config = dict(
    d_model=320,
    vocab_size=22385,
    activation='geglu',
    positions='rope',
    rope_base=10000.0,
    attn_scale=0.181,
    init_std_qkv=0.0343,
    init_std_o=0.0,
    init_std_up=0.0343,
    lr=0.0169,
    seq_len=512,
)
MLP neurons of a small language model. Each row is named by its layer, matrix (gate and up: input weights) and neuron, and shows model dimensions 64-191. Each number is 200 + 40 x the weight over its row's rms, rounded and kept within 0 to 999. A neuron's up and down rows have the sign that makes its largest values positive.
After each neuron's rows, "fires after" lists the tokens most often just before its 100 highest values on Wikipedia text that the model never trained on.

L3.gate690,189,174,233,182,232,169,150,216,242,236,229,216,215,210,233,225,228,231,240,308,198,81,195,257,157,213,212,208,152,293,155,189,203,226,141,161,163,176,198,226,230,207,251,185,254,225,269,181,228,215,187,147,158,216,238,152,250,223,133,217,222,154,147,256,207,195,138,193,183,242,129,254,125,219,183,151,169,180,226,213,140,142,167,237,140,194,241,162,141,166,172,172,163,228,207,194,154,209,188,195,205,156,213,189,187,156,211,209,183,177,143,175,215,171,223,210,176,281,209,174,234,174,246,200,176,213,146,123
L3.up690,146,178,207,162,242,192,224,234,242,283,207,204,253,182,200,202,195,210,227,320,172,173,221,208,166,223,172,195,246,269,142,192,232,229,173,213,160,201,206,228,261,207,303,215,214,216,227,154,253,206,193,156,152,224,230,173,216,237,230,217,212,154,196,246,179,162,187,191,163,280,135,200,159,197,163,173,154,242,238,188,91,128,241,212,173,189,212,162,137,151,189,179,190,210,240,201,166,174,210,193,197,143,161,126,235,149,203,238,209,232,171,216,211,207,230,175,143,284,185,245,213,185,224,252,265,202,152,128
fires after: " ", "-", " |", " (", "|"

L11.gate697,203,173,180,223,161,179,244,140,239,205,138,141,166,191,240,190,246,111,207,155,220,174,143,185,147,243,295,115,206,210,212,211,160,178,170,157,211,185,166,205,265,277,206,231,246,225,190,261,169,238,193,318,124,142,167,118,162,127,221,168,201,286,264,127,173,162,171,204,174,210,121,211,210,238,183,176,205,170,201,230,263,238,177,180,169,220,205,209,176,204,211,235,179,209,289,237,211,247,256,191,252,217,123,173,217,143,211,247,228,224,230,222,208,171,174,213,213,152,232,190,248,183,99,186,235,209,243,256
L11.up697,214,140,193,219,178,187,198,99,258,170,244,160,208,224,300,174,205,155,170,230,255,165,190,197,227,229,226,225,138,243,217,203,210,218,173,172,186,241,151,219,230,258,217,107,205,141,197,218,271,236,134,249,211,216,293,240,236,173,240,234,200,240,120,178,153,154,147,177,206,195,132,185,186,205,163,224,223,208,166,202,201,184,181,218,165,212,178,185,127,177,230,163,205,187,35,200,144,197,161,183,204,181,206,165,296,182,219,208,198,245,170,180,182,197,151,262,194,173,285,164,261,235,154,212,172,115,114,179
fires after: " ", "–", ".", "10", " #"

L12.gate585,243,186,214,259,171,195,248,174,122,211,206,215,186,168,237,203,136,184,166,177,246,181,192,125,196,188,242,190,181,250,237,209,189,249,184,199,209,190,196,152,152,246,237,197,158,213,250,204,255,194,219,236,119,158,214,135,171,111,238,153,183,186,125,176,183,254,254,236,230,135,174,152,176,241,178,120,160,183,162,205,200,154,163,197,270,193,198,196,222,169,242,121,234,185,207,230,214,179,233,272,239,130,224,254,190,210,135,254,218,170,235,161,206,194,158,170,182,208,177,245,223,161,213,280,250,140,219,250
L12.up585,208,172,161,102,223,185,270,227,192,211,246,257,176,200,241,189,179,159,145,189,171,279,188,264,217,229,236,211,219,248,199,232,196,239,143,168,192,149,152,200,187,239,163,204,215,206,160,211,239,108,226,224,180,154,203,169,154,208,186,216,231,185,141,144,156,194,234,176,192,187,158,153,213,296,181,171,200,194,209,231,232,206,136,150,205,224,171,207,236,156,206,191,228,160,232,216,239,221,209,204,184,172,268,221,166,175,228,162,223,129,102,265,145,142,182,218,177,122,217,215,204,198,224,174,177,196,240,221
fires after: " ", " a"

L12.gate782,159,151,241,206,220,256,203,183,154,267,196,168,169,147,158,195,213,179,180,241,147,182,196,185,176,220,162,247,150,263,183,153,238,200,172,226,209,282,167,160,233,291,168,242,198,233,180,196,203,194,131,224,226,249,114,138,162,148,229,261,170,216,220,262,204,217,205,154,202,242,186,220,225,210,203,134,208,222,180,201,148,215,225,181,193,228,302,201,206,224,250,179,157,196,236,255,211,254,74,216,158,180,196,199,229,236,80,249,175,138,226,218,191,142,193,230,200,132,206,244,163,221,143,213,225,118,193,160
L12.up782,174,208,209,194,217,280,211,224,206,253,123,138,185,221,200,155,264,198,176,219,207,212,180,160,158,217,110,318,179,231,205,206,251,188,240,174,205,200,251,162,197,239,141,207,204,226,268,150,316,229,236,193,141,222,214,211,222,290,223,233,225,215,248,175,216,218,178,264,235,256,197,269,238,192,95,174,208,210,201,178,112,154,183,258,150,237,205,216,192,184,201,155,183,216,128,248,214,279,182,215,213,206,192,170,180,225,138,213,150,157,193,241,177,152,215,188,242,148,211,214,220,224,179,209,189,175,136,280
fires after: " ", " (", "–"

L12.gate135,84,137,222,215,205,203,176,233,165,240,142,274,251,206,214,208,212,206,219,224,204,276,201,200,189,216,206,240,244,155,251,170,129,253,200,182,169,241,178,207,191,165,151,205,195,211,261,123,145,162,181,202,267,154,158,191,230,165,201,205,240,213,195,288,146,197,195,215,214,195,163,180,162,196,219,217,259,181,119,272,237,210,168,182,145,176,179,206,196,178,238,132,118,171,267,274,190,246,196,169,202,158,205,176,231,220,136,266,225,152,203,254,293,126,174,215,236,219,150,200,257,113,244,229,290,205,108,213
L12.up135,231,167,238,154,238,177,133,200,142,246,188,153,187,221,208,227,178,195,115,194,173,115,178,215,242,229,128,223,259,237,202,194,176,181,205,250,252,238,225,165,258,169,226,236,247,285,205,188,128,200,229,168,250,201,222,230,231,141,219,238,211,167,174,169,249,146,241,171,251,207,168,280,160,198,180,172,134,180,212,213,180,215,214,168,148,160,171,171,208,174,244,184,204,196,216,257,227,167,174,249,266,187,225,287,211,185,236,258,183,323,212,224,232,189,184,167,189,193,182,221,192,245,225,223,171,198,209,195
fires after: " ", " the"

L7.gate269,195,188,270,248,198,220,230,188,145,147,159,168,139,206,139,222,189,143,230,158,226,230,226,146,160,234,216,173,207,186,254,192,105,172,171,215,219,213,234,176,159,91,195,179,219,187,214,193,239,207,277,238,101,199,213,226,121,222,136,182,136,154,223,163,125,267,169,233,188,198,177,121,171,194,170,253,215,151,287,173,258,174,166,177,213,71,174,201,208,158,188,216,251,229,203,206,216,164,171,228,180,184,217,211,239,186,179,201,176,179,234,256,147,170,191,139,171,177,188,183,183,195,227,220,210,232,250,193
L7.up269,135,242,201,236,193,141,194,251,184,181,182,247,252,201,200,149,214,175,166,236,216,241,186,190,235,191,254,158,152,236,199,233,231,222,185,181,213,198,128,188,201,248,265,203,156,216,251,222,209,163,157,164,76,147,148,135,245,261,226,202,231,208,245,230,229,185,139,212,200,113,269,246,243,175,179,276,200,189,201,181,242,198,274,182,238,263,196,187,152,165,148,174,202,211,228,247,236,189,215,227,171,178,222,199,185,175,242,266,204,103,181,244,150,216,246,219,140,233,182,252,124,248,233,225,140,289,195,195
fires after: ",", " the", " who", " that"

L12.gate161,162,148,190,167,237,235,195,150,207,146,205,175,268,196,213,251,197,174,194,186,198,232,117,222,161,201,206,234,182,205,136,170,165,166,200,211,203,160,221,251,157,175,207,112,160,187,225,260,209,234,205,147,195,221,161,248,145,224,199,263,172,203,220,207,268,123,179,188,256,194,233,200,291,202,213,216,233,256,173,249,239,180,271,146,240,246,246,158,219,245,238,154,205,214,188,255,182,180,121,249,233,164,223,227,202,215,106,194,167,168,200,163,240,283,195,188,194,209,206,151,284,125,183,177,196,221,250,178
L12.up161,107,270,155,185,200,228,190,307,200,250,189,220,241,250,194,195,169,233,181,253,212,228,226,190,249,238,245,192,264,192,190,186,269,179,164,192,156,82,153,240,149,224,178,208,200,154,213,183,170,184,166,244,192,189,205,189,176,295,189,125,226,170,213,260,252,283,204,230,165,216,199,166,221,174,169,292,284,157,152,216,223,131,217,190,211,208,163,244,194,267,176,235,186,182,266,142,146,259,223,178,176,217,171,139,209,163,221,196,201,198,223,163,186,130,192,152,253,178,259,214,279,262,213,206,240,135,173,237
fires after: " ", " a", "'s", "40"

L12.gate305,177,158,199,160,265,176,199,227,209,275,169,208,140,130,208,258,293,212,214,171,253,239,153,198,177,181,211,161,195,199,128,232,171,274,176,189,135,225,114,135,200,199,185,161,157,246,264,152,232,114,232,279,106,179,157,144,129,160,238,178,196,237,221,204,196,168,225,199,200,201,149,189,149,169,199,222,214,143,217,270,161,174,224,255,160,222,177,236,216,239,183,203,210,214,179,236,205,240,158,184,162,210,211,178,201,157,259,199,222,146,238,122,246,210,211,223,207,157,208,261,230,190,218,227,246,268,291,198
L12.up305,220,169,197,260,182,264,210,246,195,158,174,225,148,189,298,148,244,206,177,167,179,210,189,182,221,218,292,199,145,163,201,157,277,219,270,204,178,176,210,206,205,175,238,147,176,211,210,210,250,140,165,268,233,164,219,280,231,176,177,212,164,109,210,148,225,145,143,128,190,153,179,261,193,235,213,137,204,151,146,187,172,116,203,203,202,205,204,163,188,168,202,149,174,184,225,222,236,152,208,159,169,283,171,189,228,210,207,248,256,191,201,116,220,175,153,274,143,161,189,178,197,182,228,149,162,271,194,231
fires after: " ", " of", " (", "."

L2.gate221,266,265,212,267,165,230,161,206,196,168,202,204,224,333,228,191,252,186,202,218,189,220,185,202,123,157,243,220,141,274,156,208,196,209,212,207,173,188,220,190,247,226,193,172,198,221,167,222,118,214,222,220,144,193,196,154,136,192,231,198,185,182,184,179,231,113,209,213,195,202,187,176,222,283,199,195,183,242,264,210,204,157,248,182,210,217,125,215,186,252,180,195,187,267,215,239,234,215,148,201,253,137,210,221,151,151,248,168,188,204,98,193,262,211,219,153,220,214,248,186,111,199,138,145,180,276,190,215
L2.up221,220,215,240,193,161,151,206,141,227,287,240,223,255,213,121,174,197,246,171,213,219,200,288,141,181,221,280,149,159,202,147,221,199,205,215,221,151,269,200,186,248,268,200,187,190,215,212,278,246,213,172,202,204,216,186,186,203,145,224,211,172,268,145,217,203,159,201,281,232,195,216,226,201,223,200,184,180,193,136,162,197,266,151,204,242,229,233,268,221,217,221,232,259,206,178,141,216,278,181,218,305,242,183,186,183,230,169,192,218,157,208,235,192,195,157,184,311,314,231,251,214,144,216,166,223,211,198,226
fires after: " ", " (", " \"", "(", "-"

L11.gate203,148,204,278,165,192,226,224,166,190,225,174,162,206,280,169,284,116,188,239,203,215,223,249,216,204,204,263,200,144,186,192,229,196,183,149,256,208,254,220,239,187,114,231,234,219,221,184,177,184,166,180,227,191,198,184,123,194,158,244,108,163,112,247,268,242,244,157,161,195,100,188,203,151,143,210,209,197,191,240,294,222,156,220,155,166,261,242,231,199,252,215,195,232,195,212,290,158,227,134,253,167,191,221,235,243,233,195,203,175,203,146,224,152,238,226,216,148,192,185,196,229,276,256,176,131,252,129,174
L11.up203,166,220,216,219,206,220,260,178,242,219,215,148,133,143,154,226,237,149,249,172,196,195,124,247,148,241,210,195,272,181,259,174,223,179,189,165,110,174,264,219,247,145,203,255,197,167,211,91,215,143,245,280,161,212,173,232,177,269,239,75,242,252,217,156,174,215,181,236,174,220,190,180,166,168,146,231,198,202,240,248,257,187,214,184,155,149,227,116,269,254,157,238,183,158,245,167,203,232,227,193,232,178,226,126,160,225,199,214,192,237,232,233,96,208,274,180,161,173,287,181,203,240,196,246,255,216,179,147
fires after: " ", ",", " ("

L3.gate803,173,209,217,237,246,193,158,180,197,207,115,213,136,212,234,206,260,292,148,149,216,215,220,188,222,268,248,193,201,165,159,199,220,207,175,105,199,100,224,170,173,187,222,226,232,239,182,222,246,240,205,222,208,220,189,232,171,186,214,264,284,202,235,198,223,256,223,288,193,177,273,219,133,242,159,190,193,155,171,228,219,188,158,199,171,265,232,189,204,190,145,145,174,184,173,176,238,170,233,326,120,203,236,176,169,152,219,236,206,111,205,191,195,193,96,176,169,201,260,110,249,222,198,207,220,208,201,183
L3.up803,168,236,179,186,203,270,195,216,282,175,167,187,210,145,244,164,111,143,182,301,177,182,114,242,208,212,219,293,170,200,210,221,189,230,197,136,265,202,237,181,162,194,226,267,188,139,140,189,257,245,136,167,135,247,218,211,190,169,201,240,193,234,142,166,206,87,210,253,194,175,229,160,149,114,199,195,223,157,198,175,222,179,173,209,237,134,208,233,195,223,146,165,266,239,191,204,197,213,208,241,208,153,178,139,219,159,187,216,248,218,179,220,182,270,208,201,189,203,212,185,259,284,253,239,264,176,201,178
fires after: " |", " the", "|", "th", " B"

L10.gate742,155,159,229,128,189,184,151,234,219,225,235,196,208,177,256,241,229,217,211,228,199,211,67,231,240,230,237,186,120,264,245,208,178,236,215,197,189,155,213,229,227,183,164,241,199,301,151,207,208,236,196,169,156,216,170,158,248,210,246,222,216,181,221,251,258,166,221,193,205,199,222,248,147,197,157,192,210,95,176,169,196,195,104,177,174,122,197,211,138,240,210,219,187,192,214,145,180,195,274,228,210,172,196,192,208,123,127,214,202,144,151,208,145,168,181,195,179,208,153,210,264,212,210,231,230,216,95,203
L10.up742,180,234,211,243,155,259,246,197,239,143,265,238,280,232,252,227,204,175,132,204,182,222,150,198,248,177,281,172,242,176,211,163,263,231,216,155,274,200,201,116,257,200,222,192,146,255,220,129,239,188,198,200,169,181,217,213,210,220,280,245,225,186,206,212,304,252,204,202,210,223,232,206,126,163,240,272,182,232,208,273,252,187,230,186,208,168,155,195,212,268,302,158,197,192,246,268,149,220,166,179,164,232,174,195,203,202,195,174,167,166,182,208,210,160,244,175,256,186,196,193,272,173,256,197,205,165,196,184
fires after: " ", " the", " |", "|"

L7.gate362,182,170,215,194,207,269,207,202,190,181,189,143,244,192,182,255,181,170,179,248,222,289,173,198,187,133,231,194,175,250,242,119,158,190,198,190,194,240,163,257,209,240,212,182,248,175,207,216,116,185,349,267,149,196,189,215,223,278,183,199,241,156,205,213,227,161,157,168,210,150,182,218,231,226,205,241,138,115,186,213,226,147,262,149,128,162,187,198,255,215,200,110,203,172,235,159,189,199,215,185,190,178,196,225,172,139,133,176,223,270,161,209,204,220,172,224,115,208,202,225,233,178,109,223,196,147,184,211
L7.up362,215,174,208,156,153,118,251,210,175,288,213,181,208,162,248,155,222,261,180,189,153,214,238,172,172,218,253,134,211,132,215,244,185,226,201,124,200,222,181,254,221,212,143,237,143,223,269,175,295,200,154,266,146,214,231,225,194,141,177,239,182,226,168,154,184,239,219,181,180,143,189,175,227,158,240,219,167,180,235,205,211,225,110,226,192,255,201,105,284,315,239,201,195,222,255,182,158,199,164,205,250,139,212,185,247,217,228,218,184,123,209,176,191,234,139,172,207,201,210,175,253,193,152,174,227,202,215,131
fires after: "\n", ")\n", "-"

L2.gate731,240,183,192,138,256,160,254,159,242,215,200,195,180,217,179,249,193,214,183,216,200,244,166,173,183,160,199,137,184,176,194,183,207,218,244,171,161,203,193,225,206,138,109,198,229,182,163,192,74,142,243,235,212,223,207,136,60,257,131,234,203,170,137,204,256,200,194,180,157,218,222,189,185,227,218,219,227,227,211,157,215,175,209,216,160,176,182,177,243,191,234,271,191,185,123,219,233,154,135,246,185,191,163,160,194,235,159,176,253,168,208,153,223,190,238,233,107,140,91,232,279,199,148,177,187,140,145,211
L2.up731,223,157,225,179,263,214,262,180,221,287,173,195,208,191,148,153,227,209,205,111,267,310,225,220,202,285,223,200,238,239,224,208,225,231,164,228,228,243,217,219,185,216,229,189,255,210,168,210,128,206,248,252,246,164,236,217,171,213,164,124,185,205,166,238,170,238,224,202,237,148,173,183,202,255,151,269,166,225,248,241,228,245,199,170,212,226,195,159,303,197,162,206,156,232,263,120,212,281,185,207,247,171,192,234,258,241,232,229,199,195,228,183,110,170,173,196,165,280,220,129,173,202,140,213,132,189,218,192
fires after: "\n", ")\n", ";\n"

L9.gate649,181,229,195,218,210,210,132,160,205,187,224,219,194,217,241,175,212,199,119,138,128,186,176,207,209,154,201,226,260,219,210,150,166,225,189,238,204,338,187,176,243,172,196,161,192,252,142,127,210,218,163,140,174,201,262,233,231,229,204,221,210,173,182,222,141,169,131,172,183,226,181,188,220,227,185,224,204,234,254,210,168,177,206,245,148,241,168,206,210,193,186,135,248,189,170,181,244,137,198,225,207,193,240,173,197,147,183,192,162,240,230,141,147,203,146,290,245,234,183,200,249,217,222,168,173,188,247,177
L9.up649,182,156,176,181,189,233,162,230,188,217,207,237,182,273,160,209,235,198,254,284,112,156,251,136,197,187,239,189,183,180,235,144,215,245,228,199,153,190,228,225,241,198,152,213,260,188,197,192,193,259,191,204,287,189,249,211,170,198,170,258,201,209,198,205,226,127,248,201,241,188,239,197,194,282,196,153,256,185,252,238,214,175,180,201,208,131,151,171,162,196,200,192,213,204,242,230,144,246,233,131,196,207,139,170,231,193,178,124,166,160,178,219,274,201,132,254,199,222,119,299,184,161,206,235,278,236,228,168
fires after: " ", ","

L12.gate392,190,187,179,139,177,183,202,229,208,184,259,234,159,214,153,276,210,224,272,215,176,234,210,162,240,110,247,193,215,199,182,201,240,179,182,216,235,273,193,236,183,175,291,177,181,195,199,182,125,218,236,231,218,187,251,246,204,165,182,230,145,156,204,242,168,190,209,185,284,149,205,229,216,227,219,204,243,175,165,193,216,202,195,195,191,303,238,243,174,220,96,135,228,202,163,195,291,185,166,203,123,282,192,265,282,205,155,204,202,197,219,155,139,222,165,169,182,196,209,199,176,221,149,200,194,166,237,201
L12.up392,176,304,204,248,219,204,147,215,250,243,192,197,169,270,245,155,140,244,232,182,220,280,168,207,255,221,245,184,155,111,177,244,268,226,235,172,220,97,243,210,196,205,223,184,202,127,146,187,160,282,164,195,204,225,224,266,148,257,177,237,165,181,183,270,190,233,283,196,236,227,205,242,235,106,193,211,208,239,206,290,200,144,191,202,235,188,228,140,194,216,236,221,238,160,225,139,219,183,151,220,205,229,245,221,240,231,249,155,201,177,183,228,211,194,169,202,195,148,254,278,203,157,147,173,296,160,177,280
fires after: " ", "–", "″N", " April", " (", "|"

L12.gate830,93,141,182,209,167,270,188,253,231,149,171,254,215,202,241,160,261,188,148,159,177,275,200,139,184,199,216,117,197,148,258,243,235,201,238,232,179,166,158,209,173,259,223,172,134,204,205,225,162,92,186,182,194,154,210,196,246,178,191,165,224,233,142,197,202,166,233,251,176,158,109,265,297,147,125,184,247,231,106,280,214,167,219,275,253,179,221,190,197,250,200,119,188,160,244,238,152,218,136,114,259,224,203,128,257,200,164,234,206,203,219,177,200,236,214,209,205,197,172,204,233,166,211,213,217,203,251,208
L12.up830,126,127,212,225,196,180,193,179,150,217,264,283,186,276,247,223,203,173,174,223,206,254,192,185,220,186,171,141,189,212,256,218,199,189,123,213,161,191,100,207,237,203,273,195,150,188,149,179,236,218,252,193,170,182,205,268,199,185,214,206,181,122,150,123,214,232,203,176,187,165,183,304,190,183,164,177,211,182,182,197,143,173,128,195,196,212,170,200,223,170,112,140,237,159,165,185,225,250,224,171,193,208,173,227,238,204,255,224,203,249,192,260,180,119,137,198,190,221,252,201,225,207,147,188,220,210,184,152
fires after: " ", "-", "10"

L12.gate479,197,157,209,200,207,166,194,171,217,243,211,173,171,264,224,146,200,139,209,206,196,268,122,133,143,220,170,169,175,117,266,164,163,174,158,213,183,249,170,194,199,234,225,178,174,182,257,195,280,195,191,227,128,212,205,168,274,203,215,78,236,239,197,204,156,211,183,214,230,196,175,253,157,117,167,212,199,171,235,232,251,146,133,238,140,226,132,101,145,189,189,174,191,184,152,153,227,202,168,232,182,179,160,203,213,229,207,183,212,175,230,204,163,203,135,171,194,151,225,206,181,248,188,233,281,140,218,195
L12.up479,129,148,176,153,322,172,158,188,104,231,133,246,277,164,211,188,207,272,272,185,194,252,191,197,176,217,257,220,253,179,173,270,171,265,190,167,230,192,206,241,199,189,215,233,138,210,198,188,186,128,212,237,231,198,231,219,212,304,154,198,232,170,251,229,180,208,208,200,286,213,145,212,201,152,177,190,119,269,138,222,215,109,204,165,206,220,144,215,196,201,246,88,173,140,196,184,205,132,83,213,159,210,240,198,174,214,121,207,203,190,142,243,241,245,212,213,202,221,210,155,243,227,135,277,177,257,156,199
fires after: " the", " of", ",", " by"

L5.gate617,218,168,208,196,280,165,188,199,214,236,175,184,173,190,178,251,179,208,224,233,200,183,212,200,257,140,251,207,184,260,189,188,210,203,184,155,238,170,207,195,283,193,171,197,199,186,189,180,190,164,191,216,214,236,171,207,206,204,164,215,204,176,215,131,224,170,222,261,168,189,131,237,272,258,214,260,236,275,209,262,257,156,227,156,156,108,164,190,175,236,124,188,241,184,213,191,185,260,157,181,213,124,162,237,290,197,171,227,178,207,150,194,243,201,127,206,183,288,203,160,175,177,125,205,233,133,168,124
L5.up617,189,227,172,173,165,236,194,239,174,229,198,218,250,208,245,171,215,195,190,188,108,246,228,266,174,184,283,145,189,177,224,145,145,217,144,210,186,167,248,185,208,197,146,180,201,231,119,173,157,216,243,232,190,194,131,196,192,196,170,198,171,174,221,207,255,145,239,147,223,151,203,116,115,230,186,209,199,230,213,127,196,197,134,148,104,231,238,137,187,169,221,201,250,128,197,148,198,254,169,237,181,174,213,256,154,177,203,268,164,220,113,215,237,193,266,200,132,240,295,179,251,216,186,209,189,227,208,245
fires after: " |\n", "\n"

L7.gate525,244,229,175,129,148,224,236,131,145,188,181,174,149,169,184,252,206,223,179,196,201,219,181,266,145,177,219,244,179,104,223,219,230,212,203,137,183,205,187,200,179,185,212,132,148,242,172,161,185,204,302,234,248,186,218,197,144,277,205,173,263,179,194,177,143,203,162,209,235,143,200,155,182,229,180,195,240,199,141,188,178,180,231,219,237,254,224,275,266,260,142,241,179,185,214,243,248,242,200,108,213,177,242,228,254,243,82,243,159,232,240,221,136,79,175,172,171,219,119,162,237,192,158,190,183,224,142,193
L7.up525,137,163,192,197,215,187,205,176,216,174,230,193,156,156,197,234,169,226,162,129,276,266,273,188,172,275,156,235,262,153,200,190,226,228,209,100,217,177,156,220,204,101,67,245,145,187,263,269,254,168,172,183,168,218,187,204,245,227,232,207,233,199,176,69,202,165,225,249,230,199,179,247,207,280,227,249,209,141,169,107,217,261,201,178,196,334,231,162,228,154,212,224,157,218,216,242,220,143,196,195,219,209,223,283,251,246,207,241,195,174,176,157,166,174,129,186,214,142,206,184,189,202,205,175,219,179,166,201
fires after: " the", " The", "-", ".", "The", "|"

L12.gate613,122,138,173,147,179,140,251,222,163,274,114,188,151,137,283,273,256,283,180,192,252,227,215,194,177,149,169,187,140,220,178,155,216,204,226,186,176,230,169,233,225,204,158,253,223,243,258,171,222,238,244,207,187,209,256,172,155,226,167,182,193,170,179,202,189,218,224,209,242,157,174,236,306,235,183,192,263,225,176,162,211,179,240,133,116,112,155,141,184,245,167,146,189,183,207,207,201,136,205,229,202,238,167,184,198,250,146,208,178,179,251,188,229,106,163,231,202,143,277,210,192,230,224,197,223,121,209,193
L12.up613,154,215,247,95,259,254,184,195,155,235,238,153,157,238,177,143,255,231,229,260,215,166,226,204,188,193,266,267,137,218,155,211,195,156,182,161,141,201,175,226,171,225,234,272,204,201,169,187,248,187,212,147,200,198,233,186,153,229,210,236,195,184,196,269,233,168,241,238,188,210,178,235,283,257,295,151,223,280,207,249,156,251,151,132,185,224,202,111,227,222,210,174,203,141,204,134,166,193,157,236,162,164,157,221,238,265,163,246,191,232,282,157,227,220,180,212,125,163,186,254,159,189,163,184,156,192,189,144
fires after: " ", " |", " (", ".", "1"

L9.gate144,175,196,243,253,225,269,195,211,215,180,211,217,230,173,189,168,191,191,217,223,164,211,223,293,176,215,220,178,155,238,240,160,190,210,225,198,209,207,236,217,275,211,234,132,135,74,271,188,238,162,236,217,157,189,189,216,181,208,192,252,253,207,253,173,255,205,127,240,255,210,177,187,189,217,182,191,204,231,153,189,244,167,242,150,189,227,147,127,205,236,186,167,184,204,169,198,183,221,210,205,157,80,158,291,227,187,190,269,268,157,221,181,230,151,220,186,228,181,101,159,255,214,207,195,243,164,222,287
L9.up144,151,253,220,189,211,171,183,280,137,208,180,221,209,182,260,255,188,197,193,157,193,161,212,208,194,155,193,195,198,197,218,143,149,230,258,166,180,129,190,199,227,205,125,216,167,172,209,152,263,201,211,208,202,233,231,179,173,263,208,170,126,169,251,217,197,244,171,193,184,200,196,209,228,187,205,208,146,250,222,54,214,226,145,248,130,241,203,194,161,176,226,210,227,172,266,244,186,189,215,154,198,186,189,190,105,242,178,234,256,204,177,102,175,191,137,189,159,197,158,152,280,204,246,170,235,155,139,195
fires after: "==", "\n", "-", "\n\n", ".\n\n", " |\n"

L7.gate686,132,123,157,98,204,192,144,232,213,204,208,221,250,260,267,242,153,200,174,166,163,257,247,188,184,150,150,186,178,211,199,189,193,163,222,163,274,187,193,126,184,182,198,199,207,167,194,213,208,209,146,194,248,137,206,223,207,134,247,202,201,231,260,169,156,236,225,203,200,234,241,199,234,175,199,212,190,170,172,216,129,231,240,218,244,214,262,181,323,205,234,187,188,158,160,221,171,215,280,155,166,170,196,234,226,173,217,184,239,218,231,199,282,243,122,206,199,205,217,223,186,224,139,266,186,94,191,155
L7.up686,209,187,114,232,166,145,166,187,210,245,256,199,163,164,239,149,155,248,149,150,189,192,232,163,209,212,171,137,171,236,257,181,239,182,215,177,200,219,211,177,277,187,179,209,174,154,172,246,214,155,171,184,135,189,213,250,178,192,210,188,228,119,182,218,184,270,166,187,186,130,165,219,190,158,167,273,250,163,197,203,159,207,250,180,235,205,168,208,248,69,137,220,234,186,226,272,225,180,261,238,221,196,193,205,189,221,190,172,298,229,173,218,174,226,140,212,177,167,242,215,256,191,212,181,199,151,151,210
fires after: ",", " Cent", " "

L11.gate564,210,198,172,180,208,263,195,273,191,210,248,316,160,231,230,250,249,292,165,146,228,178,210,173,116,191,235,264,141,216,251,165,188,132,185,214,230,252,270,149,194,172,192,236,162,205,170,224,198,177,205,234,213,246,130,139,195,191,233,241,188,184,255,193,208,179,206,194,223,222,194,208,285,282,244,203,188,242,184,228,180,253,206,161,125,202,242,102,155,231,213,210,158,150,216,161,183,186,232,192,276,250,200,144,278,253,77,224,215,225,296,168,145,170,256,235,122,225,190,204,194,188,211,164,167,197,246,195
L11.up564,199,215,158,132,201,257,228,234,140,175,255,145,223,135,174,134,207,241,202,259,255,216,171,136,145,249,197,153,154,159,143,153,235,222,161,192,202,209,324,180,169,234,134,224,189,205,297,220,220,194,285,181,263,182,246,161,218,241,247,232,237,239,207,253,283,132,154,211,124,201,212,258,173,140,260,143,172,205,208,204,95,184,158,226,219,177,240,223,206,235,181,132,169,209,215,163,249,184,291,203,245,216,157,259,238,199,130,172,122,244,204,155,180,222,276,236,160,119,264,179,145,223,291,167,156,264,163,160
fires after: " ", " (", "–", "."

L11.gate434,127,176,188,180,187,233,205,203,210,278,190,175,253,244,201,192,207,179,249,210,182,256,214,301,254,244,200,213,235,230,219,198,219,152,196,240,175,144,173,140,185,167,179,189,211,199,175,186,142,207,172,153,227,217,229,141,232,176,246,175,169,153,245,210,216,117,125,163,188,192,231,198,200,224,204,216,167,210,181,195,236,237,197,132,190,170,199,206,131,232,157,185,224,227,151,207,242,234,133,169,187,179,188,209,321,221,190,131,181,120,132,189,226,247,217,216,185,168,218,190,148,149,231,213,174,129,221,191
L11.up434,140,253,230,202,246,263,201,164,236,264,122,232,151,238,180,122,191,228,252,200,202,240,166,105,236,230,167,201,206,202,284,189,299,183,213,158,291,189,222,180,191,241,189,234,235,196,232,152,225,235,166,228,160,240,214,120,184,259,155,190,249,236,201,127,223,193,181,216,219,250,144,255,256,135,209,204,176,224,182,192,129,161,198,211,197,186,202,196,201,158,162,227,217,184,171,191,156,265,185,149,207,195,192,187,165,253,120,135,132,238,258,199,213,208,231,169,225,164,182,205,216,211,139,253,197,149,187,243
fires after: " ", " (", "–"